{"n_layer": 12, "d_model": 384, "n_head": 6, "n_kv_head": 6, "head_dim": 64, "d_mlp": 1536, "vocab_size": 32000, "activation": "squared_relu", "norm": "rmsnorm", "norm_place": "pre", "norm_eps": 1e-05, "positions": "rope", "rope_base": 54400.0, "rope_fraction": 1.0, "qk_norm": true, "attn_scale": 0.125, "bias": "none", "tie_embeddings": false, "parallel_block": false, "extras": ["capped logits"], "init": "uniform", "init_std_qkv": 0.0367, "init_std_o": 0.0, "init_std_up": 0.0367, "init_std_down": 0.0, "optimizer": "muon_variant", "lr": 0.0106, "lr_mult_o": 3.0, "lr_mult_down": 1.5, "beta1": 0.9, "lr_head": 0.00707, "grad_clip": 0.5, "warmup_steps": 130, "schedule": "wsd", "decay_fraction": 1.0, "decay_shape": "linear", "final_lr_fraction": 0.0, "batch_tokens": 32768, "seq_len": 1024, "doc_mask": false, "train_tokens": 276000000, "steps": 8423, "dataset": "wikipedia_en"}
MLP neurons of a small language model. Each row is named by its layer, matrix (up: input weights; down: output weights) and neuron, and shows model dimensions 176-271. Each number is 500 + 50 x the weight over its row's rms, rounded and kept within 0 to 999. Numbers have three digits each.
After each neuron's rows, "fires on" lists the tokens most often at its 100 highest values on Wikipedia text that the model never trained on.

L7.up718:533540519476487559453471453442447532501435497558426491504468638534543523513473505568549527488527554493532435420546558515443499512463470489569537546538497530546486467485516497572461496463561507519515465459441444541477506464470362481504532518497532570498490356432588482559415460526550491493
L7.down718:522529550571489449520473503482442573404422462527523462601465596396531545527509571560463467488459490452553510471578496515413442592410484420487499526472525488466474540491510503563438496484604511540550448515440445500598508434382423524556539514545581506480433447523483513573529497525529484503
fires on: " 1", " 2", " 4", " 3", " −", " −1"

L9.up1075:521391473394474654533525463468559556465573457536466422553420439615388426443463479415590569478461547490409459507543521546549475572433435516527527496477580540525528474531514548451495471578438497478583617517542457446540444528520484522531503564499535411506416488513466596617529572472569459468
L9.down1075:511508437614525538465577604453527491460444467550544537465513571549593447625506510604492512515488497388468524513457524475542525497487500552502506413513586463508452478650597533562496522557482510495455475462444475575510493540542481511503484438519449600525509424540493476504467515487514516558
fires on: " in", "==", " In", " at", " has", " is"

L5.up592:526585461521571484518565499397524526491384402463509520534481436483511482539519510515570545506518570559525592521502522528501438494525580520461599365525531512521447472543531506459540513445458518471529546565471479436499505620527511490454457433481465482381541440496534333497548489580488534464
L5.down592:457523558463460501571530423401510578513542530498492588581449477524369493499526468571483554465594458556550497519502582561487502477489530563471475464437595559459586520486416403447460436510488444485428549486570603409489493500549540506559527504509509399538587528470537509491519499571466430517
fires on: " |", ",", " (", ";"

L7.up1469:416587507510554469521548487513530506512466469620572599460563550484509535429523509539520536490488473556475511484437527522516436527509467558518535570431499557625506597464582436543441495572458539501467537458487548497443614527490556396415532387552490430572457575511480524535482570453442460497
L7.down1469:522519464530527532527413402517543374529520375534517490485516493510576465502518400503447379475504558484546442535497480539474588465522480547567470482519484474493552454451430598407567489565523536527581540537515472500481499547472440560468547547508531571535511507532536545473570595588500443494
fires on: " was", " be", " and", " to"

L7.up290:452513553480529507486523523523479449445453473504485470483497514511401433512423563444477478443425502420538404546475540524544506543404497430444518502429483575443390525485529530474458581519482424598582611454446571483639525477599474434456527460408536532523526456444422493401577498540545578440
L7.down290:547531487487394526436561499435597510530403534530527506507547508465624469558552488515463545499603516465531524505563515538409431521489432586443488511535494513509603455512545425549514429542579523416472475532572455449396498487508542546542522424558484437512474507499479517514510495494473504534
fires on: ",", " said", "),"

L9.up754:384547480557557633512569515501565477478532561528442504596428414475567470488538479460381407514447594459497491518549529546582524456456463486441616530437510447550503433558489492575482499457472516567550654524453574504536532450466526452526525465492551445478510386504498510468440503512454531571
L9.down754:514504542510413448598381495477553551518424472476558416372602527546577578552478458552514621533510496528503425501520506627444482565484503441525519481462512469476524455492514477453467502588518439522516540405390450454437441471488504507616515489523551432487423551496417518512497535470457486522
fires on: " was", ",", " and", " It", " which", " who"

L5.up135:514475619589670449509518486475469554426454429575548473515453537525605518544526584419408536529504530395588446517448509519455479457488522531533530437462468459587360466528483450481478488534399450547456525460514518531562466597468518428489544470420455538483461504501500429553429453534449607479
L5.down135:510425632552596459501442458488499483419515410547508554489559518454554586527469391453525490506604456501392515507501445376562562494471427475411425526537417534507542557500460367523547516553478534430526561524518527504470488489449451437526403534537459520543509593497457477500540522500550568543
fires on: " It", " (", " /", " it", "It", " |"

L9.up417:528462441455512457444554333485485482593502388586572478507493560489468593593418533520504498527418504531498449478491441491495548389509528537483501542526511496504525530534542413491446468602569466448462518687485461427434542508421470493478552518466506522376548423516493553458493489599530506483
L9.down417:540438584482447444581555503504476504426447575465525536480455512500478508531494472469448431422500467562455561554430492513499468519521409556519436500439553500541470373525468463580457508564486546462550567488442559434491496505444497603488433488387456534526374477494473507590416520454536564520
fires on: " as", "\n", " \"", ",", " ("

L5.up461:530555487476480470576479510465539516527438556473537503597431455570543427522569500472484513534524421590516436529590460484522473452495433487392467525430464483533522542443508467431496573468555466581469456569503551438409506495567519455478437493517541441578442537465452548598560553545510552527
L5.down461:444493546453440503417475454431484460446517524483431567543390426438541450472645523468481508538507467448567547418465554507465548558513510495534484426438532485504507544451608498540445448523518513498481378454516566376429551500479612457478522476485457410447471523468624460529576594631445519599
fires on: ",", " (", " |"

L2.up679:416513494519468512483450507455510483548464492530544543473482591445452459437525566488497460571476477476348525463478582564409513542504480491498475538543440513502381446556454576554499494586424469546468526452500413370501545522478505566454423567479525587510466465489498538688508491509518525572
L2.down679:452542551511455524521498521531436532501520498506477529526466490387540530540448542532458497494479429505391424526489536476502529500492492496474463549486430521486461464530490506515453507557432524477402519557548445448516514512452507314394504428488496585437415520532478537490578443581568534483
fires on: " also", " then", " later", " subsequently", " on", "also"

L9.up279:471555505515483552494430558476514495485420536606575489532522504544468427500535507566510528448482487411507511483485517508506542505504501502521435463574549507635475510526503435515550516530493531607483495577427425449387443492488398581550558502613413654562425511523465454489478426465519503462
L9.down279:407464481477454487563455544455443499486475494556493552489546440458452532516531524490405549426407463520562448480476519491534452512544450536493532417612533524507550449377507547660552465504617529471479542573483392528450526446388444472518521502616523483513551450423553454545528472512520505522
fires on: " ", " 2", " 1", " −", " $"

L9.up499:460461479496573559474480458473510589480516487467473532462457547511399549530488522552547500544499500565493511503473500565484457480507495462443432410536453457509444509516498532447452548481483519458496472478564450616568440536426534473502409599569510505497485494462521536596493543465538504556
L9.down499:512496521585535576533590492463572591431445516486471495458446473466477526513530485520523628564565470361540552533578428488435529454579494524478538570401415489462502479499504498469479555502490510514463505404441437411461482521560479426496532468408549488484564484442476409616453502603446391484
fires on: "==", ".", " and", " He", " the", " was"

L5.up757:555513457471462539537520538509526657510490617491494499413481549528508539557448520454553407493447452392449493399496465531530482493458572467543572440492571513553438490590563484581477555439514496508583437613501480496523519466615523404448426481405493543492493467466511467506466555483549543462
L5.down757:462440521536451622542550404463598489428518494469482468502444433463518490554543479436441423513462532504474522553463505514484512423506541510552489564487512472537537452481417556385488556388498530526509582515578472391458425485460539477466526438522483518380475540552618509468491483532534500437
fires on: " his", "|", " on", " the", " –", " their"

L2.up599:468489499524557543496413464441471552490410379543430479511484489481547518591473519472483429531519499534453562567456516567470476526479556586451555485413481493477470550528507422460463544524518577568447436457510485474530509492428465532477463480475439576500470529522464445460554519481423496459
L2.down599:540531489456534547574491472441539568456424500556520509457477453588398464451443459381468409507519532503570541546549519431502467460504493483497480585497491556406521505469474493500513476500493481427595508491501516503523508419501566560534523444458449548521500489418441502485467483544464525455
fires on: "ly", "s", "y", " well"

L2.up271:496525457669532418453460503553520497554388503537585578521485482486584555499557452427417473529527568531546437474458534490514543537485502536551463496466591501552610533443469494555486534621546547454436524491462471506406556490563449478569538562547503468540475577487483493492562495452525551500
L2.down271:534534490486538474536541535497577615478515483418491470478476515574487553437586473534591535534434555529487496465512490489441532467516429547352435451458525441506548439506492496391471465481538500556430453492424486495486477459610586434523559487516550556535491465453471531597450612519498589461
fires on: " in", " as", " at", "-", " and"

L9.up134:488456568550469531543526502518430609447430530398391446434555412553464457435502590589451497428530445469511587548463587432562541507523492471520450448485448507452530497531528590467364672603372458502413429544464547518620352473584471568479514467496395548443540516523425518553499524490510556549
L9.down134:491506472581491497566444475481509434540511476466584561457481530432572478590472433475554488693468619538457457446530420551497358485498494574460499551508495471524546527485497441483552401518524545471477480495472542450414501566479546497530483557484583442480407502434532426500454531453505551517
fires on: ",", " who", ")", "\","

L5.up238:463478566494468480548514504458502457506508491536539557524469483557487464513563487546444493478418528499443553565539485533453518499481459522485436488449517602465555468449494462447449547489596498455504464466413564428431469541552477462518578477533401496489503499490492486574484501466503460463
L5.down238:472491404510505385570401467484507533552519496460388495598534488519532474510457484534477397472446416439579537488504498597478545526511560523511426512566512534414591506472500494489575422497409461483501505587523465512372503627336451493576552570498527531516511579498461452532524415506462482470
fires on: ",", " ("

L7.up913:513543493551533456570534563446531493439484540497495446423433528568442453443507533474567415579516506463457478540430490514498427474474539508412564421530498445500543414592481499497508519480521556543508424557471541551510584489425478462492489533544578458533438633494408545499492566508595431546
L7.down913:487475454567443508544514438460450577551556490469498566419480524505563638509481469463555569523501476450500579428537572572538490502476484436482571454440538454428448516504484467532460480482454495489522576414496477478553548490514552471426510412470511403534562513585476518560526488497381450412
fires on: " the"

L7.up868:511444535452420564419468548498394544473500517514555505533462411543459461559469581529502490459428524469471473500466498496521548493407561411514494512492593521512496435535515511477454542470519482520484629504602438564487537460493476459453460538535533566540567438443524484432466552547506428477
L7.down868:484511524598444502413508513474550453542480470524480489578492630546485442458486453466516523527512479567475520516499471645538456558506490635483501541463459520487545496526420441518461498477592538424501405475525406405409506519422516497520472348513467557464560474478441519466516434524493609440
fires on: ",", "\n"

L9.up505:440378423464414561522514414505478538534594471569495647569540523521466480464513473586520572587551509470470538469501591461433425519492476520478459509498421486576468568476482503544444473503483541492551455482462567489445495499491499509405455543562480399595459496504381528430477485408495604512
L9.down505:483422432523493558546530539485521393430504453638503512530505455533493516518440492490566467491482513473462523487453516487529535484415438492525522474528541490431450505513523495528450585537466480562522474582404500474423573506476523513463519561522486511507515482411469547387527430496502506548
fires on: " to", " of"

L2.up1009:473472509446445526549543539493560475433555420466436452525446429551477458491505485382515532583545475470522474554494577459506435441443507534472534530449403518419533494493506490547564539536560513437470441506515514526464470499501539574436562440527575452456521490469476554556494570536474481469
L2.down1009:491494476494484420397500628525536470546484441511532502488549475407506449554394590470469500520489487476450529472501462422521397404556482487512482447467488547524464508582516499458532500493467439453482515446534466551476566505519457534448383488499431559479501453540459495487465528568476521470
fires on: " that", ":", " \"", "..."

L2.up813:480472578583590544504470563420523475471451456536463476492603498419424480576567561506523541468495475420402587540528428538450391487511437536505546541490470441482332516436417497510559495549498556502437476535541506450469595485516495563448509524512441514454556493486491551434556499436473572425
L2.down813:546517500400486538456527557507521420549519464427518471511512476399514512516483528518613369439507532550500515403503478506464475417472574400432549506458456504449547470467519560449535510492428464516509585428576462438403487514533458525531557447538442542587529502475515480532463482527460501434
fires on: ";", "s", "ly", "y"

L5.up939:457522538650494412532512490534498493430426450492524470481390598525507462529535461402476580613467598530535503494500608521505478519456521528410425523516506529498492608510567586523470428364455400455515467413541607534539584446523502556547506518512447522492522437480525481516490536449453491487
L5.down939:569513451529566518537459483488489432573540511484439520409494515541492547488547541461476551450503500455471487510399401467466385477543490536493560542453390470601492444574507467553553505510476512551409472566590486452492496468585442478499439470533547477442447513477530476456452556459561513436
fires on: "s", "r", "-", "c", " of"

L9.up1344:565580542475581454470608589488551491519445436505476531470436532502539440600452522533406471492494455514479506506476533519534502480488546517534548481546443586484540481468506502444525531538517455506482544495508397504448505513475536568512508452495513560573523447421449442486517508568476459491
L9.down1344:561469544477415455531538519486506593390475520448476480494548548526443473481596487429518557464423427533620533520527491463397519467526449432487482448525508497394496530517534472483501544496514549543487600455446507481400443476570449555531515497398553524489474411464468525507558508439459471499
fires on: " the", " |", " The", "-"

L5.up1158:510544489447550546530529521451609489433414543474470459495569494568463514486463523553490543554484462514401480524436465557491466563467492510593614356422499448586585494496480409502486554528473532535487505333466457559524523465519521499561492485496446504474475499454433449539505543481443525492
L5.down1158:455459492476515490366546492534546453508398523564539528576554574384537502580591501526521602426581507426469587410569461460504523479403448581536494493535461357502449466557529521503415426541400536485481528398428426407504514485453547490406541429503543408516441424517583496415559522465425367443
fires on: ":", " |", " a", " that", " both"

L7.up304:532461516530491607531441441521549470433556420488486432572431538529508512456527444502449390507538469586528478476469487526484553508529470458468607493357454561417470520437501434543529528392513562543447410478482514471499500432520532458477557488504489531593466413440572470472453515564520544527
L7.down304:553584451453564484375465433394539543609463512545490480496529508549456514489474542632523529588460572498447578520491454441460566540479581504534490483475458456555518500480568558446575549473452441494535520480486532509526466484510614402559468509572549562551388481452537520455483516524485552516
fires on: ",", " and", " especially", " even"

L9.up394:594481475524431470521400407456530507482567535490547525470469521441481487505425550487517474555513517562450407444437577434527441423543510444452507475483508569534479487417526515585497570476514511565555499550489510498317510503481442454455413457457525416516542463471453369441472525467515539436
L9.down394:388516471521485480513496538421455538417501494439450487518504492539541461443365558492515432440486478499525608551542483475458514532588424462461490546524541527531433489569557531525412537530424541578532406535517516536479549580539543571483486454515507455468573556486563451437562362423563536576
fires on: ",", " of", " in", "s", "in"

L5.up629:468481528483546572403503533531483527408528505506513564543460562477478541516436551488508479506446577468537441580435464425558500531463490464498610512472576572406462469485500490397437527400482474506571522481489554506547511565521478468450429514562497478496544430548540484528559513531497439517
L5.down629:411547526495546490451499475512451496583428481492461514443455576533519481480482509523398564565447522533509476432508491523492480526618471557571469446541504484576487479522493517521471525456609574526419467448483459440470518494535467550535519516542436473461528430497391530409492472508577432504
fires on: ",", " the"

L5.up680:514376453494462474540469523479539523474435471496505536554522400514495565493477523451491568488457550406514526496542518477522425596551449471492489420522517418492466517584403585554443527572443575618521496518573619459449451466514527503524526496545564519580497529441485437476469465422523617406
L5.down680:485375517447478408577451449488403473480530461586552549456619446521493435484512438615539510563474492458560542601534504531577486592495529408522499520424515496418489519458490567500478486434535525403543483437521490553418444458517517497383457443534356546608485568435480537485480493495519520473
fires on: " to", "To", "-", "s", "ru"

L9.up1301:490502474543480635476442490509499531451456453431581531457530511454571499432565549484557604589519560563475468500530604460465525487499583503516538511600443542493484469475503529513447513487630467413486488400559530557579485425576524524570496500463522411551505505484545531425527512487470614447
L9.down1301:438543549549378471613497562470547530450359536445537520463481584534480502472512568450570455522588543451490477481502529516567580479446519526509523446527556511556490487467506514476420502449553469423492506428472429419473498516501512517525485557484516475526410569435479544488510559493563507445
fires on: "."

L5.up282:472524487579469584503514511494474446496482394408527380485486464498525580548511537515566437463519473539547467486525487502486448453529485507558463477538485603506467415473533501493585568504572546465491476553595542399533558514549541593506342488514483500583502506509451415442522511423462499467
L5.down282:468515447485492526507402483463554452488495451545537433547512498479510483462497361486522478609458459491502543544514559548542486462446455445521370649534489516641540421435541499528459514502468499427489525477483496510577543487489484457532509448412566525384430500525542545567513495432501536560
fires on: ".", " career", "!", ";"

L9.up158:470593504547544466478499435512569503524540470500449433564500420494512464453550469458544472503526603493546445502500479463507496480503480540607533520432566546514541561502536495543520455519451559532532510431566455498578501513581428467486537549526492382490519529400511430514576442485544427545
L9.down158:496597521581556525466588517461534515534450481506485507523498480453506527575520511433468632507537552449482450439566536449512480406510518510503483479502484556477582581481612579466530461449570551464550465550458508543411546542598482530525562542479533589575452437529554468476409485485552541560
fires on: "-", " in", "–19", " In", "|"

L2.up1390:442539560547505458438586554505411592525531504484509549522450484495397454519521475423346455530469553443524539501420493461515551480505490505529551555640494481531540421515503474591552577485451559561479450502451489496459480527517509537460535530499520487490399410518400493538449481526505557448
L2.down1390:480487492579489526507407521519427501471381459567499460482476526441442435513520452542506540423467525566514554454491451504560616525504484549526463440510533491431506490472453475547474526524520386551426528468468460493477556534516509567502596445516462438556497411441593510518511541459496503491
fires on: "je", "for", "men", " |", " Ivan", "den"

L7.up1178:473494530551435519454555559491416502438469469461373527492412551500536456398487471453452548521512448448463527483516482431479507530445478519433470423525392521459520572534493607532522489429516521516445427605467447506553410490550400508405567478550617483498444584566475526416420470553480569454
L7.down1178:429515579481438492570421463449501564541432511551408449510442476484542480537444541435409530475496556505502480561454484426496477478529517472567433455537514589487452528535514573511456507432505487450451447531525449512414476529593471489403503512459505499548544461500518521571599487544460597539
fires on: "\n", " by", "|", " |"

L5.up707:567609495504555505478554479466576506435471419469542572460488441570528426480538536471461553497496449503463529515493447450539435477445553452517617465477508567542562541472531390468487547503501497499412480520478493539438489545444577567496557563486454491461484401539493486539511614561473555512
L5.down707:508627475467455532541566623564462512471461540553507478522496446481456468560518505538515598444434658461577569408483573454552531479504453594521491479515557564439574555436489487595400490551522433509438475444518468514506531578489513494530547418470445485515507459488566515549509550630458466518
fires on: " |", "|", ":"

L5.up1458:481410517476460404517589446483480539522488516505535391551472488597595486486482495493499544548481512464374569532562466467423465489521494471422414416448567556464580477531535503543506532572566501554463492630455514503387514522522456497480471506497464479420486476540465514465484524534464454523
L5.down1458:498516455597541481525475419477555505413479514506526493542490501525499449503469559535547549449502459464475425551447542526447511502496410453491473609605561450533457554537440460524557449549518473488501489449546373505600413435470485573514475531488558500619393540532497494503499431462535579540
fires on: " |", ",", " (", " and", " the", " two"

L9.up1092:525429471477550506495593535500524553555459450363537566443420590485566392531419541471513516534417542405502454554530451490466582432409501588496475514429561523553504530502615529481466490442515449419520517490484509565515559488514550492492495502484522523464453570518488481520467566499646502502
L9.down1092:538440530365461542527550565569514562483493476459550525554426543568514514519416563496370521489502542423489501476504407510493480467601446452541512582441449578496474469487426489555495539472389523586535530409495450442488471445451497452541464464540505494427548553481426450376493512493568438547
fires on: " the", " his", " their", " –", "from"

L2.up1330:555517422507521506526522426493347538432535527552453561553525462555554509500525534457466567528581593489462522511514497505470377508543484471497434439534420537434457493490526540514490436466489505554528507543530521484456458489575530458454529492456517501480537477570526497413323540476441596475
L2.down1330:415431434486524511562453446524435477481522578535363509477538483476477566502497442517551567502527457488546629479464528516348515538525558463415484514581482480435568531534431560463621499548481500489497520461535542620539465535514471480484544490505557445580498520450461536498517474481563514514
fires on: " to", "\n", " in", "|", ":"

L5.up1337:518551459465473505418482471500471470631497456528428535483520550521476548463502571492530453560483485509515569563458497562511461556566439480487478463484465535484491560405426407571454513485510596491550435475472580430502556487523442495475514539565477500477498559545439507531426504531458565500
L5.down1337:597399496419522483532471529513484518548487542551412507492544592458449502548489453523527531556541500464543488473468467528560479512493411458550552545499542582488498537467511462460547530437519465535498510438474490547532540596437474531438415490533433513536542510475488509470503488565500549525
fires on: " to", ":", " by"

L9.up383:524441536505534478540522484462520474429534503526511496398558500453528389492552535392530551509510538513514495543560590502542464538431506520430486486536454597586511566536481534535518501492458474492630484557434620458507540541523509469484525517460415498519481405577571479530484451493460531456
L9.down383:577498489485478441665511567493534486495490527527475464434531542476516458538487496570555470394495516486586517524488517424532518570602535568488464450509501539504540583498579524519477497487515455494456494418539473553534489520552490530486546402515513484467620473467501517495483515538505527346
fires on: ";", " 0;", " 1;", " 2;", " ", " 3;"

L7.up89:451502473538446420494571517505506545508541482488489521515480451574495560466518504435541368513470502495505462478510476593518447506509501488431507544440510389481531461449465479457507533542499479459455432485486502487453456562506513549454592481547519484479504436499524505469558522540437459468
L7.down89:430572557480503456499486519496504443472548536508537505481474549382447391484496480526437489473499557424520515548493390528509466545506431502519507347499513552547495515555381530572552549549422527465509504486482519485474527485419484508600495451521385491508509445551357553556481504473605649505
fires on: ":", ";", "{", " \"", " ==="

L9.up979:525544551522550536417576523369524494458574516543551475463579484528482482432571510575449425559445481475485472431484516510517443612551485472570531456496544479644436441474532498551432470561547514548459503414455523487645512477449558555575413502526593458492449540546462533563514638474437521521
L9.down979:599469472539505433548443480492451465511485498420454543452470478450502510546443424566332548504541485521529493546444526520528509458541532481519534493427535538490456492534540470455475529550464494476483501549504515593634415533474433505493529462458493523532530521635487497570485540532429447571
fires on: " It", " it", " and", " 2003", " he", " He"

L2.up1014:558524411450542494479422483427547520592429520554546467440468485424537514419448536515530406492418592533471449553424515520510524451491498541507488556496455531531590429485543572471615530525574465454522525526578413504490473535463382520480476510544607369423466534463430567599546559436537408550
L2.down1014:533432565343538531506432486490537499489501531473498499517605573454440469480506528410456427477471489490511512484505465503466403513564549427539516468540507426508453556532487516574532552504576460475566537455529462515513521500413480478456494529464575440366538431544455523567533580505389458405
fires on: " the", " former", " nearby", " only", " last"

L9.up1201:469527619503623497440551540402516591541470543481546545394525523570475486573543417525458489487486470522500426505476560438535442546554602493537496455458491483498449462479494376516529513593492448484497504535507549475480421534474538630498458541393459540532356506573436483563525527445445561596
L9.down1201:482553514496442448515415536528494594585419500572474435495532542578509456547516565444414496458452503602473448575488571410607584563540474443396433485507492570572496482544556456463445462453482569460486495499530530565464492441514462568618488533449489511577570592508410470492486523441419556615
fires on: " (", " he", ")", " it", " is"

L2.up1062:576507505450527539548470525452496537437498505570402546566457551510540472487552418514492447474429527457445475509508571470496519437436496558432539499514450475474506517504498558497557518452532437513467500570447480447552449488536451521416494351582423497516505495513501472469517539488641578463
L2.down1062:444533540509473484558441533516444509526510453423508481432503600507403523451560472531578492513421484602510468476524488416536517568498546483546500490421540509501374538403524520566558442564445494507502485486509537513541475454588537485516459524491534524432480496524527507438468432477559466560
fires on: "\n", " |", " series", ";", " Later", " Then"

L5.up1506:537516496582470530580569409427472514547518536455538501494506535543515431442516521554541380484595538550450492476496524468463452511508567531581400484498440519457563546525495516482582573477469502418455469441500505415546436475492567568477513449627553495617481441502466507512530526536429483461
L5.down1506:580471441477446483465486479506498478510577497590529449564417480412431499566490441502508419404485515500469519481546448437551491503544519492474540573446556574555449566527426594491468506480517572490472508555560394457552465529584543585435496539581525555487509434504468551565496557547453502611
fires on: " and", ",", "-", " =", " is", " ("

L2.up1054:515536507566555597496510399543515450492491455465604509524529543496545426508535513493555602624489504534466500541608576494460518473483518529505439561460525543495506497405495540448485443462487490490580462512473532497495451383525518445537580532526495495412444497435456496501541453540567503554
L2.down1054:467467559492515507538432481561523414520443533529478453439558469513583498430420581472464511471563458535486530474471437570557551465599531505577503442410442441566515449472491490449545519442515522534496446466491522444547538497521470545522500451586473501484452520588526469497551519582467392450
fires on: ".", "-"

L2.up1282:478507498476418509473427617500561558453458451507485497536404519510488519499500464499484502469482588538424529502429497491450490610522517519442510445555495562498518478540486632519523418435511578597444523425628488559516459505410540441529527543506514555437403620570562546518483511576480557497
L2.down1282:521489451492564479464535518435473568489466613593454539515511563423333485511467457418547534513524577464554490614455555534602529565561478485445530523520429501439472539448423541441517486588488476497464483519509472424385518470518557514510503472422457460407488480475507505507436492514401506522
fires on: " of", " on", " Outstanding", "\n", " by", "ing"

L7.up729:476491479479502520547441488450453456477458449469509553456576578542527527553541492544538487537550486469486550430548521490479532501390473559528437448420436508547543405414578480453534555465527525463475524433526491476564534447572552513427519497588497420423430543438511566473514532476539454506
L7.down729:493451441470500456503507524593442498477362465294522534567489438550543420474509518465549497587401452437507400466506509554540523523505492578473522532533464481492502534474561451415472430501509472526456545585486413505514526463560570515522459431525542529575449586562588467521508493485497420459
fires on: "."

L7.up629:481551431522568424504563478487551510499508567522576509418440538530442427462439520528586392492442537474484547552520580562589427524470526523414479501524516434499539558575491567408564537519562477412579477523425440512532564470437460464540466519503422471620476584511452516578576551460647479533
L7.down629:494420590489520545507497532500547511492504482510478396399545584493405504514460470429499522519430479510490475556506576483520405495520601517457518499432550489422462562426480482566516509426471510467509532504505495427488480425521483459448474465460552478485571439493541478494487399561503475460
fires on: " the", ":"

L7.up1192:478478525521602519502497536419481476470511479466433506451482522584487568502435465452485404410436430511517461541401596522492490530578577529546596429445402474437491438488411516536486610472425458492555543481494641518540547451474485487447544409504432571489473366464477507494550518499522548496
L7.down1192:535568528574499517431526477514569522570570542526535477481483494444488438501499507535484471509424487441458545408474451551539541493540395542451463523591631451513470444526531539484540377415515439455487472497563413564522457485576555457564414510527504479480516437530484460455471507527439426493
fires on: " of", " and", " that", " to", " his", ","

L5.up1329:523455503496523460465574463537511529487543507611511470527465465496492588494467381483450580574436581533353537489439498390490561520499517466538460362440420447511537551567452453593463532511433510573534448535483613489494542504446551494544492567483519443586541519462479490449497502380599509489
L5.down1329:469540527495454612571477487523436314432539378501532552505428453512431413595449569498483568469470492491577473526497470418541534525550517517446432468531474463455526551545499558608483435594473524496495504464516423434517499459480449439448554459479442415474498480498491546483462511579460471596
fires on: " and", ",", " even", "t"

L2.up1379:489461428463486510533504459572545449485482412455551418490574488517508393421562513512497547510471584387507500539459510504493504460403485482474560426421522582407542574504500472533443499451462557496526482434438515568529488508471514402484446541484502488517475515538465487529503606440532484506
L2.down1379:471387540541461535369391611530537427506493505457503446481549467539490466484480596503472449508497415437451549383461452451615476417569511521533480530406501577455540476534511565405477585550535477534486498530511489497543458529488602601483511480531494521518477417517488519415553515520489370427
fires on: ";", ".", "..."

L2.up1206:543471476534493537508552614445513495530415446529515529464546485530571433601470487532395536578533484516383494390428606566496527528456502532503497550487464461493510539591440473465482489601413516562565547497517460568512434504465479500531481420565494535530453511514528475605571493588508497578
L2.down1206:454497480456518515537485512473437562522566539430465462522487459464486502575465542459516501403438535580376478552498580542535443508491421477474474443461553529514448549494576504546507481547545522480387471588411482475563486522506544560438615623441480524481457514486500452474529582508567593472
fires on: " of", " on", " |"

L7.up407:474506484443475542570622437445479472512480474491571483527566556391524517424498553554507471478574472512509468471532529484504543380430427473509415526491445551502563459497530524500507590447515539507556499404518581478491586445532576555585472469544551471525460527535536441475504539458563502462
L7.down407:431406496480365575499502533497431490487414455536526459538493520548572516427559505452431468474482520474427476511455429528521478419500543519513399620486435572545395529476496621437439511506482495519461549457505474490481547515531568517509494489574415509493478562495486550366499446440515436487
fires on: ".", " is", " was"

L9.up1276:486439468558482497497566411491494466527572457486531596537516518563431541377521553617434532515477532513450497460507448559509533514526521430513537383484509529552564463438431492484404532532536571546571517489421490488416530424471481472443442491473504441499503474476544456540430440474526554448
L9.down1276:530482527510487560586475500534483486556474463548493534516487524475560527557454469473513485408556473523514502495526535462553448499538543456508443518483604484515547463497441523458542459497534494462493456447452520499458562505471446568501482512560490441497557448495490454469497508434520621479
fires on: " to", " before", " who", " 26", " not", " 12"

L2.up1197:501450461510588454567562567432462514523567531477483580523505462544464453466574542458424518552500578507516401472492563481530469493488498516441587487531405519479505500469524512579560556625462561529594460503456589462537488499559527481411509473523409578521519504520565457486496513645552569522
L2.down1197:427458521453557551507543504501508428518526507559475576478427536541428515488408563518521548373565428456510513382555398542531483474538486534468544511535465485397634456483437456464457506553470522556465561496473458476495596441467560509609551483415454577572537531489529509517427521511415473488
fires on: " 0;", ":", "ph", " 1;", " mass", " Arch"